Weights of a small transformer language model.
Size: 13 layers, width 192, 6 heads of 32 (1 for keys and values), MLP 256 SwiGLU, vocabulary 8192, 6.18M parameters.
Architecture: RMSNorm before each block, rotary positions, no biases in attention or MLP, attention and MLP in parallel.
MLP neurons of a small language model. Each row is named by its layer, matrix (gate and up: input weights) and neuron, and shows model dimensions 96-159. Each number is 50 + 15 x the weight over its row's rms, rounded and kept within 0 to 99. A neuron's up and down rows have the sign that makes its largest values positive.
After each neuron's rows, "fires on" lists the tokens most often at its 100 highest values on Wikipedia text that the model never trained on.

L7.gate190:67 39 54 61 75 35 60 49 55 46 50 32 48 22 46 47 27 55 43 42 39 39 30 62 31 43 35 41 45 84 67 44 49 53 50 68 56 54 64 42 61 54 67 51 53 53 57 56 55 61 42 47 25 63 67 46 59 49 78 59 52 51 52 52
L7.up190:51 57 64 56 53 65 24 70 54 34 32 68 58 66 63 36 30 61 71 47 45 70 40 57 45 35 46 58 53 60 62 83 79 31 65 58 34 48 54 64 64 71 81 37 67 39 41 69 29 61 40 32 30 31 26 66 56 62 75 19 53 48 32 52
fires on: ",", "pt", "em", "mo", "st", "ver"

L6.gate232:47 64 57 64 55 54 56 65 57 52 36 33 50 63 51 43 42 38 88 53 48 75 70 53 42 73 44 94 38 46 48 67 50 22 53 30 55 52 55 52 43 41 46 46 86 48 29 41 39 40 36 46 67 33 37 64 63 45 55 36 53 30 27 57
L6.up232:62 38 84 69 28 54 54 57 36 68 33 69 43 34 59 75 51 51 52 25 79 51 73 57 40 41 52 58 34 29 80 54 51 73 41 67 69 56 52 32 43 63 20 26 49 87 55 41 77 63 46 25 58 66 43 71 47 69 39 44 33 53 37 56
fires on: "er", "o", "k", "h", "s"

L2.gate100:63 67 61 61 21 78 51 45 45 59 50 71 53 56 59 29 39 46 46 67 53 67 33 42 52 23 54 70 72 34 44 53 45 36 57 61 33 51 33 36 46 74 68 60 58 68 35 35 46 51 22 54 58 23 17 46 35 24 77 65 55 43 59 63
L2.up100:49 76 72 48 60 31 52 70 59 72 77 54 46 51 33 64 38 46 58 67 50 50 32 75 40 51 70 63 59 39 52 61 45 49 48 35 50 57 34 23 38 38 65 75 40 47 40 64 63 46 32 40 89 43 27 46 46 55 69 56 65 76 79 52
fires on: " re", " Re", "Se", " Ra", " Ro"

L8.gate161:49 54 35 57 51 62 44 53 66 52 31 60 55 44 46 49 59 69 65 55 71 54 47 54 58 63 38 38 47 33 46 88 76 55 74 62 62 56 40 62 65 39 79 28 65 39 15 60 51 35 33 60 60 60 55 47 53 58 35 59 58 45 73 28
L8.up161:44 63 44 80 56 50 35 38 61 62 69 78 34 41 55 64 54 63 55 54 64 49 44 51 53 42 78 42 28 42 53 28 64 42 66 65 45 67 40 42 24 54 43 06 48 61 57 46 57 81 49 66 52 62 35 50 23 40 43 35 65 63 30 29
fires on: "="

L6.gate40:38 70 46 53 59 24 64 52 41 62 44 72 39 51 68 32 32 34 59 29 74 57 38 24 54 31 34 53 62 40 50 62 50 54 50 62 33 55 41 27 67 46 40 40 32 75 70 51 45 56 51 53 40 46 44 57 62 47 58 67 53 52 39 59
L6.up40:57 67 47 60 56 54 37 49 44 35 44 58 59 35 30 45 55 47 66 11 74 67 40 38 60 58 31 48 58 31 61 13 38 41 72 38 67 58 46 61 92 58 53 54 35 39 61 49 29 47 53 56 43 49 35 54 50 56 59 51 73 51 50 46
fires on: ")", "{", "^", " at", "}"

L5.gate230:77 39 52 77 40 45 27 64 36 38 47 31 56 64 57 75 41 30 50 31 73 30 51 63 31 39 56 55 66 39 58 59 38 54 43 33 51 62 38 75 54 51 49 38 65 50 99 68 51 52 61 43 50 54 60 49 51 33 56 44 36 84 21 58
L5.up230:60 51 29 50 73 51 67 62 51 40 42 47 53 60 36 37 58 38 72 73 54 85 40 39 32 33 69 23 49 51 54 77 77 56 74 20 59 70 22 43 55 22 45 48 45 65 50 57 45 49 53 55 60 21 47 47 57 35 33 26 25 45 51 45
fires on: "-", " |", "ur", "BA", "OC"

L8.gate5:43 58 30 47 51 43 04 49 40 50 67 78 68 55 36 63 51 41 63 69 30 52 39 56 23 55 42 49 74 51 76 67 65 49 59 43 63 30 07 78 57 34 24 48 63 20 34 40 59 35 71 51 36 31 61 46 45 50 52 41 69 50 56 63
L8.up5:69 73 50 52 67 58 48 54 57 53 51 18 49 46 83 47 37 29 56 58 74 51 35 53 46 31 58 39 08 33 59 59 19 43 60 45 61 46 69 61 38 41 46 57 42 51 40 56 43 31 54 64 45 30 60 51 50 58 51 48 51 57 55 65
fires on: "-"

L3.gate171:55 55 73 91 76 31 25 58 58 52 53 53 56 42 57 32 58 17 42 58 39 31 32 54 42 56 60 54 78 52 55 75 47 58 43 65 58 51 85 73 47 48 24 76 60 40 76 38 35 36 65 50 54 40 78 69 48 36 81 54 65 35 36 23
L3.up171:49 53 69 39 45 37 77 43 58 67 42 48 62 54 57 24 62 78 45 48 26 42 79 63 62 64 42 56 57 54 45 48 49 33 52 42 51 39 73 59 52 47 26 25 32 72 50 40 56 48 79 61 74 36 33 46 36 38 55 60 46 55 38 59
fires on: " at", "On", " At", " On", "At", " With"

L2.gate166:38 44 64 58 57 63 28 27 14 35 64 48 55 65 69 55 43 57 65 26 63 62 36 44 41 62 53 56 97 36 70 57 33 70 62 36 67 45 57 60 70 35 47 45 45 72 74 42 58 55 24 10 29 40 51 33 71 49 47 43 51 45 45 42
L2.up166:42 58 88 42 56 46 36 58 31 46 35 47 61 91 72 65 50 63 71 32 54 41 63 44 42 59 54 51 53 38 86 56 37 69 76 65 61 35 31 56 86 51 28 34 44 40 54 17 68 38 37 23 41 49 33 49 64 43 48 35 48 33 55 54
fires on: " U", " post", " Al", ".", "ab", " Mu"

L3.gate88:40 74 50 29 57 45 54 41 43 48 63 48 58 21 72 46 36 49 71 58 49 58 39 37 50 41 82 70 52 21 38 26 52 59 36 78 54 43 32 29 20 38 38 66 46 66 70 65 41 56 51 35 33 47 68 76 57 19 59 71 44 36 42 55
L3.up88:43 88 47 44 45 74 58 67 77 79 40 30 57 60 69 43 46 52 35 36 10 48 33 25 53 47 25 73 46 55 53 68 45 44 59 45 68 46 39 68 73 36 34 43 58 41 40 45 52 50 72 68 38 50 44 51 27 37 85 47 55 62 82 20
fires on: "-", " well", " |", " •", " ex"

L5.gate167:55 83 51 68 20 34 57 50 59 45 42 42 23 55 49 44 41 40 32 42 40 64 52 48 37 43 46 51 69 18 55 60 68 55 50 64 51 44 51 60 38 65 64 50 73 44 76 36 64 60 60 61 45 52 62 46 62 47 45 45 51 62 65 32
L5.up167:48 50 17 75 27 49 50 74 59 44 48 61 51 19 37 30 57 47 61 24 48 44 57 65 58 21 39 72 65 53 34 47 64 39 23 62 52 59 57 57 70 82 99 31 64 35 33 53 53 60 51 38 28 73 49 69 42 65 56 66 43 47 37 53
fires on: " of", " or"

L7.gate238:70 21 92 23 46 53 70 73 84 47 50 39 57 47 39 39 55 37 48 46 39 65 61 38 37 51 35 43 39 63 53 65 70 04 49 58 36 58 61 53 34 44 29 60 26 46 65 42 29 50 32 44 32 55 51 69 67 41 58 34 29 70 41 57
L7.up238:62 53 54 47 58 36 68 71 40 38 66 49 31 25 50 42 50 45 48 59 57 12 79 36 23 37 51 58 66 69 64 79 50 45 46 75 29 61 40 54 87 49 27 75 31 50 35 53 34 59 33 40 60 41 72 71 51 58 47 60 53 78 51 47
fires on: " \"", "\""

L2.gate5:39 40 52 60 70 42 57 62 50 47 49 43 46 43 47 74 45 55 30 39 46 48 77 42 56 32 60 41 20 55 73 56 34 80 38 42 48 65 62 49 49 39 50 57 69 71 54 39 65 56 53 48 45 49 45 46 50 56 41 73 38 55 53 47
L2.up5:57 20 27 64 45 46 67 58 46 50 48 30 56 41 51 66 31 41 41 63 41 49 40 49 56 21 61 31 34 25 49 46 68 53 60 63 55 46 46 96 44 32 60 45 31 44 35 51 42 57 43 48 63 48 66 36 59 70 32 55 52 57 62 50
fires on: "-"

L5.gate34:40 58 66 60 60 54 72 75 53 76 82 42 37 27 58 65 44 64 42 36 51 54 53 46 33 48 64 45 67 35 62 41 26 62 68 76 26 42 49 56 71 52 47 41 57 45 49 74 54 62 53 34 49 30 58 25 70 76 31 46 53 38 38 50
L5.up34:42 72 61 43 72 42 75 59 60 39 84 48 08 27 51 60 66 69 40 45 69 72 58 48 59 56 77 52 47 48 45 63 67 56 31 67 44 21 39 80 48 67 66 42 56 05 57 33 53 38 63 28 30 63 44 52 66 52 39 55 58 35 49 35
fires on: " (", " Education", "n", " /"

L2.gate241:49 56 55 67 44 36 64 49 51 75 24 49 58 54 61 51 53 44 72 49 38 63 45 66 71 50 33 76 39 35 70 36 31 56 73 42 71 49 64 57 46 33 58 60 56 64 62 51 42 57 35 33 19 41 68 66 47 48 32 56 24 51 29 40
L2.up241:40 46 35 41 29 41 47 56 49 64 20 48 46 61 70 73 39 64 51 26 50 76 58 78 57 33 19 47 45 46 53 53 31 51 74 25 56 42 70 70 73 55 51 49 46 42 33 52 39 75 35 34 26 32 61 48 41 43 17 72 45 38 45 57
fires on: "-", "|", " through", "left"

L2.gate123:68 38 68 33 34 67 43 28 60 66 71 44 76 38 40 54 16 39 68 41 53 50 20 54 57 25 27 84 64 49 56 51 48 32 46 63 28 47 59 50 39 64 47 65 63 53 28 42 40 46 65 60 73 34 66 51 39 75 57 33 48 33 43 24
L2.up123:74 69 29 44 53 25 42 51 33 56 83 24 64 48 84 52 44 44 56 96 24 67 44 69 62 50 20 57 35 66 68 51 63 44 19 58 44 59 62 28 71 54 29 43 45 67 23 69 48 49 59 44 64 37 76 69 48 49 70 55 62 67 61 69
fires on: " Re", " re", " Go", "Personal", " Mem"

L5.gate146:63 58 39 59 56 51 41 26 34 43 59 48 42 53 67 52 89 32 39 65 48 55 17 51 64 44 65 27 51 63 39 48 50 44 69 39 22 68 56 51 60 23 51 63 66 31 44 46 47 53 43 48 40 65 42 34 49 68 55 64 19 73 81 40
L5.up146:59 29 66 76 69 65 32 70 43 25 45 43 52 41 32 43 38 56 51 70 62 75 33 72 72 51 29 58 42 69 25 61 32 53 69 58 52 60 63 49 23 07 49 53 49 34 31 38 45 45 28 65 60 65 68 55 23 54 35 70 52 64 59 40
fires on: " was", "d", " most", "t", "as"

L3.gate222:43 81 44 27 32 59 49 75 56 39 33 39 44 62 46 48 41 63 61 55 66 35 42 35 34 46 18 70 62 29 81 48 37 39 17 57 38 59 34 51 41 73 42 42 60 62 74 54 48 36 64 52 67 33 19 64 60 34 42 50 59 49 22 44
L3.up222:27 51 73 47 41 77 51 72 46 25 57 54 64 75 37 65 12 61 36 51 52 51 49 46 29 40 68 61 49 41 60 58 57 58 31 48 24 50 57 30 49 59 69 22 81 61 56 48 40 42 62 55 49 50 49 45 43 70 43 62 43 47 42 27
fires on: "\n\n", "=", "-", ":", " in"

L3.gate213:32 37 47 54 47 73 44 43 38 57 52 56 62 81 49 53 44 46 65 68 41 41 49 51 37 61 67 72 44 12 51 79 61 39 19 82 56 81 41 39 50 52 46 77 54 51 42 77 48 34 48 57 66 80 57 56 61 50 44 54 68 56 47 19
L3.up213:59 23 34 52 41 33 40 24 43 48 54 63 19 48 50 48 62 50 42 48 66 57 44 63 31 40 51 45 57 30 66 32 59 41 63 74 51 53 71 52 55 41 54 32 48 62 33 28 24 59 82 44 60 67 63 50 54 44 50 29 33 30 51 35
fires on: "="

L3.gate95:34 54 39 49 46 40 55 44 45 34 73 45 52 39 75 59 59 43 46 43 33 53 55 57 57 76 65 54 54 51 17 42 67 56 23 33 27 52 34 54 50 67 44 57 61 56 49 68 55 27 62 20 47 56 53 46 80 38 40 73 49 74 36 31
L3.up95:49 57 46 37 70 61 46 63 38 37 59 74 37 48 69 42 42 49 42 73 47 33 50 55 40 36 64 55 48 77 34 58 81 63 47 49 46 24 45 26 55 64 63 15 37 70 58 66 49 38 65 39 60 54 45 55 59 36 58 41 38 77 45 48
fires on: "="

L7.gate199:28 41 46 45 30 40 55 52 45 85 54 96 61 23 48 40 52 57 56 58 41 45 56 58 54 55 48 62 44 48 67 62 81 57 73 90 42 10 52 65 62 27 60 55 43 23 66 67 71 29 42 51 48 49 52 53 74 43 36 50 72 56 60 27
L7.up199:50 49 35 56 34 44 53 45 42 31 30 22 55 66 78 43 36 59 62 40 56 30 61 60 47 32 23 25 35 64 30 50 71 67 38 63 81 66 71 23 50 43 69 63 39 72 59 47 65 08 45 30 41 44 78 75 37 36 59 45 84 63 63 54
fires on: " and", " &", "-", " Di", " De"

L2.gate238:38 46 51 61 46 57 50 45 21 62 56 49 51 23 49 56 55 48 46 62 54 58 75 48 40 53 64 65 53 35 55 46 25 47 58 37 43 46 56 83 17 31 58 51 49 82 61 40 51 58 44 38 72 41 51 86 30 63 46 53 49 43 39 63
L2.up238:60 32 35 57 40 77 68 46 39 59 55 55 58 20 63 63 54 46 49 38 58 54 40 58 49 21 47 42 43 38 44 57 30 52 73 35 23 53 67 77 28 51 44 46 55 77 48 58 56 50 40 43 55 48 49 71 42 47 44 49 67 71 37 58
fires on: "-", "ate", "za"

L3.gate196:42 35 49 52 17 60 48 57 45 34 53 04 45 54 56 37 65 69 59 33 41 85 72 69 30 46 47 78 74 34 58 41 69 77 44 59 43 50 73 35 39 14 53 54 46 42 87 48 42 57 63 38 41 63 52 59 57 72 41 40 63 67 37 40
L3.up196:36 45 59 66 57 62 86 61 49 40 67 53 23 50 46 35 52 47 53 44 75 44 52 58 53 57 74 50 31 39 57 44 46 57 51 65 20 41 43 54 66 59 36 56 45 49 48 37 41 68 75 72 52 54 52 70 41 41 44 41 40 38 45 58
fires on: " \"", " inter", " ass", " under", "–", "  "

L5.gate129:29 48 64 46 48 45 25 20 48 48 86 41 54 36 46 79 35 56 51 18 52 38 23 61 34 50 43 40 49 80 25 86 43 41 39 55 63 52 42 64 59 37 52 39 68 56 67 56 52 49 54 57 66 53 81 37 33 35 48 31 58 51 23 29
L5.up129:35 60 50 43 45 55 32 48 19 36 61 58 68 40 48 39 28 91 55 48 52 56 54 73 31 66 45 44 39 68 42 63 49 59 66 43 49 64 58 33 68 61 59 31 59 28 52 53 24 64 47 25 34 59 58 50 36 38 74 48 32 36 33 29
fires on: " and", ","

L6.gate78:78 44 41 19 39 63 29 64 53 66 25 56 53 04 55 44 69 33 56 63 70 27 59 63 32 43 44 47 41 67 25 58 40 27 33 61 59 47 40 72 47 49 70 29 64 47 66 38 49 61 74 39 45 52 47 50 46 33 47 45 66 60 30 42
L6.up78:31 72 48 57 41 99 24 58 84 40 43 49 50 51 54 17 50 60 42 53 58 80 35 52 58 47 39 51 62 38 35 54 62 22 50 65 36 56 65 72 39 59 43 44 36 66 74 41 57 52 46 60 51 59 47 58 54 60 29 49 34 45 44 31
fires on: "\n", "\n\n", " in", "isi"

L6.gate128:56 40 31 41 46 15 02 01 53 24 57 59 25 35 43 63 67 47 34 46 38 44 53 65 80 63 31 47 48 75 53 50 35 70 15 21 66 35 47 55 55 34 24 45 47 68 66 63 11 60 51 38 58 71 58 56 45 52 48 54 50 66 50 50
L6.up128:25 56 62 53 59 68 52 54 38 59 64 48 22 32 43 56 65 81 43 65 30 33 40 79 64 69 35 68 45 79 58 32 24 47 50 55 61 59 64 34 46 60 50 50 52 59 72 77 35 29 15 58 36 57 44 27 46 57 47 52 41 51 38 36
fires on: ",", " and", "/"

L5.gate87:73 60 48 49 35 25 54 30 61 46 34 65 36 58 40 60 47 38 45 60 56 55 82 48 45 64 77 65 51 88 59 76 80 45 29 50 61 73 61 32 37 63 64 41 49 77 68 44 46 60 69 22 49 34 59 71 64 49 45 56 49 36 56 58
L5.up87:42 64 63 52 46 35 62 29 95 67 47 48 36 63 21 33 54 51 27 74 82 49 57 75 47 53 58 75 35 86 46 55 65 40 58 54 61 63 43 52 39 64 52 37 69 36 64 50 51 40 50 26 57 53 92 70 53 61 57 38 57 51 63 39
fires on: "s", "y", "\""

L2.gate245:48 61 66 49 47 40 55 39 70 66 57 58 39 41 56 51 26 47 57 48 53 68 64 49 62 41 57 76 74 62 33 49 85 31 44 56 71 39 43 53 37 64 43 40 53 30 39 50 55 38 51 42 42 58 37 57 55 54 59 64 52 72 16 68
L2.up245:57 52 52 60 27 63 63 69 59 49 65 40 72 38 61 68 33 64 48 48 50 38 47 49 43 40 48 70 61 72 60 44 62 49 60 40 64 42 72 76 48 76 56 31 45 44 50 37 38 55 56 56 54 59 75 50 43 18 53 52 55 57 40 63
fires on: ";", "-", " |", " the"

L2.gate40:66 41 39 57 20 41 33 55 47 46 35 35 45 47 40 46 61 57 51 57 80 25 50 34 26 40 55 74 62 50 68 42 22 76 54 56 59 33 29 08 62 78 44 56 37 64 46 60 34 63 77 40 58 56 24 79 58 67 50 26 66 37 52 47
L2.up40:56 47 24 72 40 36 51 16 44 35 66 47 57 36 40 31 73 41 40 57 57 34 48 32 49 41 45 83 85 65 63 33 47 63 77 42 42 42 40 37 79 44 40 47 28 57 36 58 30 74 67 30 71 55 45 36 73 41 20 53 50 40 71 40
fires on: " States", " India", " Australia", " Canada", " Republic", " Brazil"

L3.gate93:58 57 66 48 42 57 64 29 87 70 46 65 38 44 50 34 66 56 33 66 41 40 59 39 45 46 29 76 38 68 61 56 57 33 39 39 69 48 63 40 65 59 47 67 39 68 61 41 42 40 57 55 61 80 42 83 82 61 73 36 36 57 24 75
L3.up93:59 56 53 68 17 55 61 24 67 42 75 44 61 32 65 38 37 60 37 65 89 39 69 48 59 59 52 49 68 34 23 66 76 28 66 46 77 27 64 46 22 60 55 46 81 32 33 47 56 42 38 51 36 42 59 42 72 48 54 54 53 41 36 46
fires on: " Man", " World", " professional", " Awards", "ict"

L8.gate70:37 58 42 56 57 59 46 62 50 70 61 62 37 50 60 47 43 63 68 60 40 26 50 47 29 59 83 35 48 54 58 33 50 71 45 50 54 70 71 47 17 55 14 70 70 47 52 73 17 46 37 39 40 63 53 31 57 50 62 43 58 27 54 32
L8.up70:53 44 36 64 54 48 77 52 75 28 65 54 38 48 67 37 50 43 75 63 58 80 59 47 48 38 41 45 42 55 55 55 18 87 59 73 12 51 48 62 69 46 36 59 48 67 19 38 44 61 72 67 51 37 32 62 52 71 61 65 60 40 33 48
fires on: "–", "er", " of", "ver", " ("

L3.gate207:71 96 65 42 44 61 36 73 40 47 52 62 32 67 31 78 52 18 16 53 41 39 40 74 30 43 39 74 63 52 47 52 66 56 63 59 48 53 07 40 71 35 62 53 58 49 78 55 57 26 56 52 24 49 41 60 28 36 35 71 45 59 24 64
L3.up207:69 67 81 40 60 49 40 57 52 44 52 38 23 68 56 57 64 22 28 56 68 47 37 35 23 51 38 65 57 55 59 48 40 71 56 42 73 52 30 10 70 46 62 47 60 55 56 39 64 58 85 49 24 46 48 49 54 15 36 47 53 12 15 57
fires on: ".", "-", ")", "  ", " conc", "ur"

L8.gate130:41 62 41 56 52 58 60 32 40 44 42 85 27 47 47 44 47 59 46 79 55 62 37 48 17 26 43 47 47 38 26 25 56 36 54 68 55 46 60 73 40 66 72 47 54 46 62 71 46 35 77 61 46 45 09 46 62 39 47 61 54 44 32 18
L8.up130:55 59 41 53 45 32 51 48 54 43 55 54 50 56 84 65 38 23 76 28 52 67 55 16 24 32 59 68 35 58 51 41 21 65 40 62 70 61 62 35 49 78 91 46 45 56 54 25 39 60 44 49 44 47 42 43 40 50 71 52 52 18 55 57
fires on: " /", "at", "er", "eri", " or", "di"

L2.gate19:27 18 44 42 44 32 57 68 52 33 70 71 60 23 46 69 31 50 74 43 53 50 35 45 61 50 55 58 54 68 56 64 69 76 69 80 51 43 57 76 32 58 50 36 62 32 36 45 31 42 51 55 65 53 65 56 54 63 54 46 84 58 59 72
L2.up19:54 55 52 66 65 39 51 63 41 52 30 49 34 56 57 62 69 63 57 58 67 40 42 38 56 26 22 40 34 18 53 70 47 53 49 42 36 60 41 33 54 17 42 68 66 46 42 47 46 38 47 56 60 54 34 61 43 24 40 29 50 46 51 32
fires on: "-", "=", " four", " three", " five"

L7.gate11:53 37 25 84 30 70 20 73 62 74 39 59 44 43 32 77 66 46 71 56 25 46 60 45 30 49 61 37 52 68 59 41 44 25 56 46 52 43 48 71 55 36 44 52 33 37 51 71 55 46 22 77 60 61 30 22 48 64 74 55 22 73 47 47
L7.up11:47 66 48 24 43 51 65 41 52 67 38 47 56 40 59 42 42 64 41 23 59 24 46 65 37 57 76 18 60 45 76 35 37 64 39 60 55 42 58 60 43 47 53 55 48 43 49 52 44 60 82 54 25 54 49 64 35 24 42 35 70 61 65 76
fires on: " of", " to", " with", " from", "ks"

L6.gate160:78 18 40 50 71 58 50 43 54 33 82 81 75 57 71 80 62 36 41 65 78 31 57 45 51 74 62 60 34 59 40 53 47 28 44 48 62 36 54 45 45 37 30 71 14 63 38 60 22 57 68 73 53 53 68 64 47 31 50 39 42 63 51 27
L6.up160:32 46 55 67 32 55 25 68 66 48 51 48 51 44 22 62 59 44 72 47 58 67 53 53 57 76 40 31 65 41 23 55 39 43 38 46 49 56 64 40 56 43 45 60 40 67 46 51 55 84 71 60 46 80 41 37 62 48 31 24 45 55 53 14
fires on: "\n\n", "ur", "ee", "=", "rit", "'"

L5.gate27:65 82 37 82 42 46 42 53 56 43 72 44 43 58 47 67 43 43 16 68 63 42 58 42 52 39 59 56 54 55 41 41 33 71 34 47 58 55 53 32 71 73 35 39 47 40 60 47 45 63 49 26 68 46 66 43 59 72 64 52 59 35 43 55
L5.up27:70 53 54 57 60 25 51 46 68 64 22 40 62 57 55 48 54 20 47 32 48 60 74 53 42 54 39 67 26 18 66 56 42 41 58 28 26 20 42 47 50 45 32 31 66 68 62 34 55 64 57 40 51 28 47 80 56 38 52 69 40 48 86 35
fires on: "ng", "ing", "g", "ping"

L3.gate34:67 30 43 45 51 58 49 57 29 43 37 61 37 48 45 56 62 40 68 33 62 48 63 47 26 45 74 55 36 59 56 51 53 65 45 60 57 51 71 34 66 65 61 30 63 65 46 68 32 82 31 65 37 63 43 31 40 34 50 31 43 42 75 33
L3.up34:48 51 55 31 40 25 62 36 52 50 41 53 61 18 78 60 21 43 45 62 39 74 57 37 48 36 72 35 52 49 39 48 68 46 72 16 54 64 52 48 36 45 62 63 35 78 39 89 59 61 51 38 65 62 29 54 75 44 59 54 19 36 49 67
fires on: " m", " selected", " bronze", " listed", " gold", "*"

L5.gate192:57 55 45 41 40 59 63 45 55 48 59 56 50 52 46 33 49 33 63 60 37 32 60 66 41 54 48 70 61 90 67 61 48 32 31 54 59 50 27 44 38 45 42 41 68 26 64 54 43 43 31 48 62 35 24 54 45 71 57 37 50 57 24 61
L5.up192:28 54 87 67 53 31 53 53 70 51 45 72 54 75 61 66 37 37 43 48 61 52 68 41 47 53 58 39 48 33 54 66 41 56 57 40 50 49 47 78 52 70 68 22 24 49 79 55 40 38 52 34 35 63 81 54 44 43 54 22 71 46 54 80
fires on: "y", "rs", "al", "ve", "er", "s"

L8.gate64:66 54 32 61 63 48 49 43 68 44 26 33 59 27 75 55 27 48 61 48 69 33 42 36 48 28 51 22 28 65 57 72 52 51 51 60 61 41 37 76 55 13 52 53 50 42 66 54 70 37 35 79 34 42 43 34 61 53 33 52 39 62 45 26
L8.up64:49 47 28 65 63 29 55 93 53 43 45 51 53 38 57 53 82 38 52 49 58 55 52 37 34 61 29 48 33 61 55 31 42 30 67 43 18 55 65 68 59 49 52 48 31 35 59 52 41 42 63 33 34 50 48 69 60 49 49 60 55 53 56 37
fires on: ")", "}", " mi", " in", "^", "{"

L7.gate133:41 55 54 61 46 42 48 43 83 59 54 47 45 77 44 61 41 43 55 37 49 45 55 74 84 39 32 45 21 44 75 64 55 28 70 23 58 42 42 58 36 44 63 70 45 40 69 61 49 36 32 53 53 64 48 54 48 40 27 44 54 41 76 29
L7.up133:48 59 61 73 51 67 52 44 71 54 63 72 38 72 30 65 58 43 66 68 33 28 33 36 49 41 55 25 57 60 47 40 36 55 54 33 33 39 42 56 53 47 26 76 49 68 68 34 64 57 54 36 70 74 73 43 54 57 16 39 62 19 61 57
fires on: ",", "din", " \""

L3.gate33:55 28 38 48 35 49 20 17 43 28 76 17 62 48 55 56 54 65 35 45 73 49 73 42 51 64 53 53 47 39 43 66 36 58 46 49 27 52 66 63 61 54 39 45 60 55 54 65 68 62 49 48 51 80 75 45 26 40 47 32 45 71 32 24
L3.up33:62 26 55 59 51 42 41 44 52 28 74 37 29 33 56 06 44 66 74 65 52 46 42 62 45 61 47 34 46 65 27 44 46 55 67 64 37 51 42 51 38 47 47 31 11 45 52 48 30 44 72 38 44 57 53 64 27 55 51 61 19 50 65 50
fires on: "=", " Res", " Police", "Art", " rel", " Metro"

L7.gate96:64 44 44 56 58 42 61 26 59 22 42 38 50 60 59 56 35 51 55 49 70 20 55 62 48 44 35 46 34 36 41 61 85 54 33 29 46 63 65 30 49 48 65 51 60 72 50 29 24 41 33 27 49 75 41 54 57 38 65 84 38 75 68 61
L7.up96:26 64 94 40 52 48 73 47 69 54 59 32 37 52 57 66 47 47 54 65 72 55 44 29 60 63 51 38 45 54 57 52 59 45 64 55 81 46 41 54 39 57 71 59 52 58 49 38 22 56 42 24 47 58 49 52 43 16 69 58 79 49 48 40
fires on: " \"", " Title", "\"", ":"

L6.gate136:60 43 61 50 74 39 54 57 43 51 49 40 55 57 68 59 37 60 42 21 30 65 49 69 57 28 55 54 25 65 48 45 85 39 58 59 56 43 53 26 66 57 41 65 40 49 83 50 54 22 62 40 55 55 56 22 75 39 43 68 48 64 39 60
L6.up136:43 55 68 49 54 38 51 37 51 89 70 50 45 39 20 75 55 28 28 49 50 32 42 65 50 58 34 21 63 27 41 47 30 69 54 39 27 38 53 55 70 31 73 63 66 64 54 67 37 45 29 73 78 39 56 38 49 46 37 42 52 40 18 72
fires on: ",", "te", "os", " east", " south", "ys"

L7.gate98:49 39 48 53 59 68 71 44 72 51 33 57 15 53 55 49 40 34 37 59 62 49 44 40 30 52 70 55 50 37 44 56 43 35 45 54 48 61 54 59 50 45 33 19 45 42 43 44 73 39 54 23 48 60 56 49 52 61 59 37 41 88 47 50
L7.up98:64 53 59 45 62 35 56 42 35 58 64 67 40 50 50 52 49 28 36 88 55 46 27 76 59 61 41 49 58 86 44 35 64 38 51 58 61 32 40 13 69 53 50 41 60 54 81 48 60 45 64 32 45 50 44 81 40 69 35 50 40 58 44 76
fires on: ":", " so", "ele", "=", " le", " So"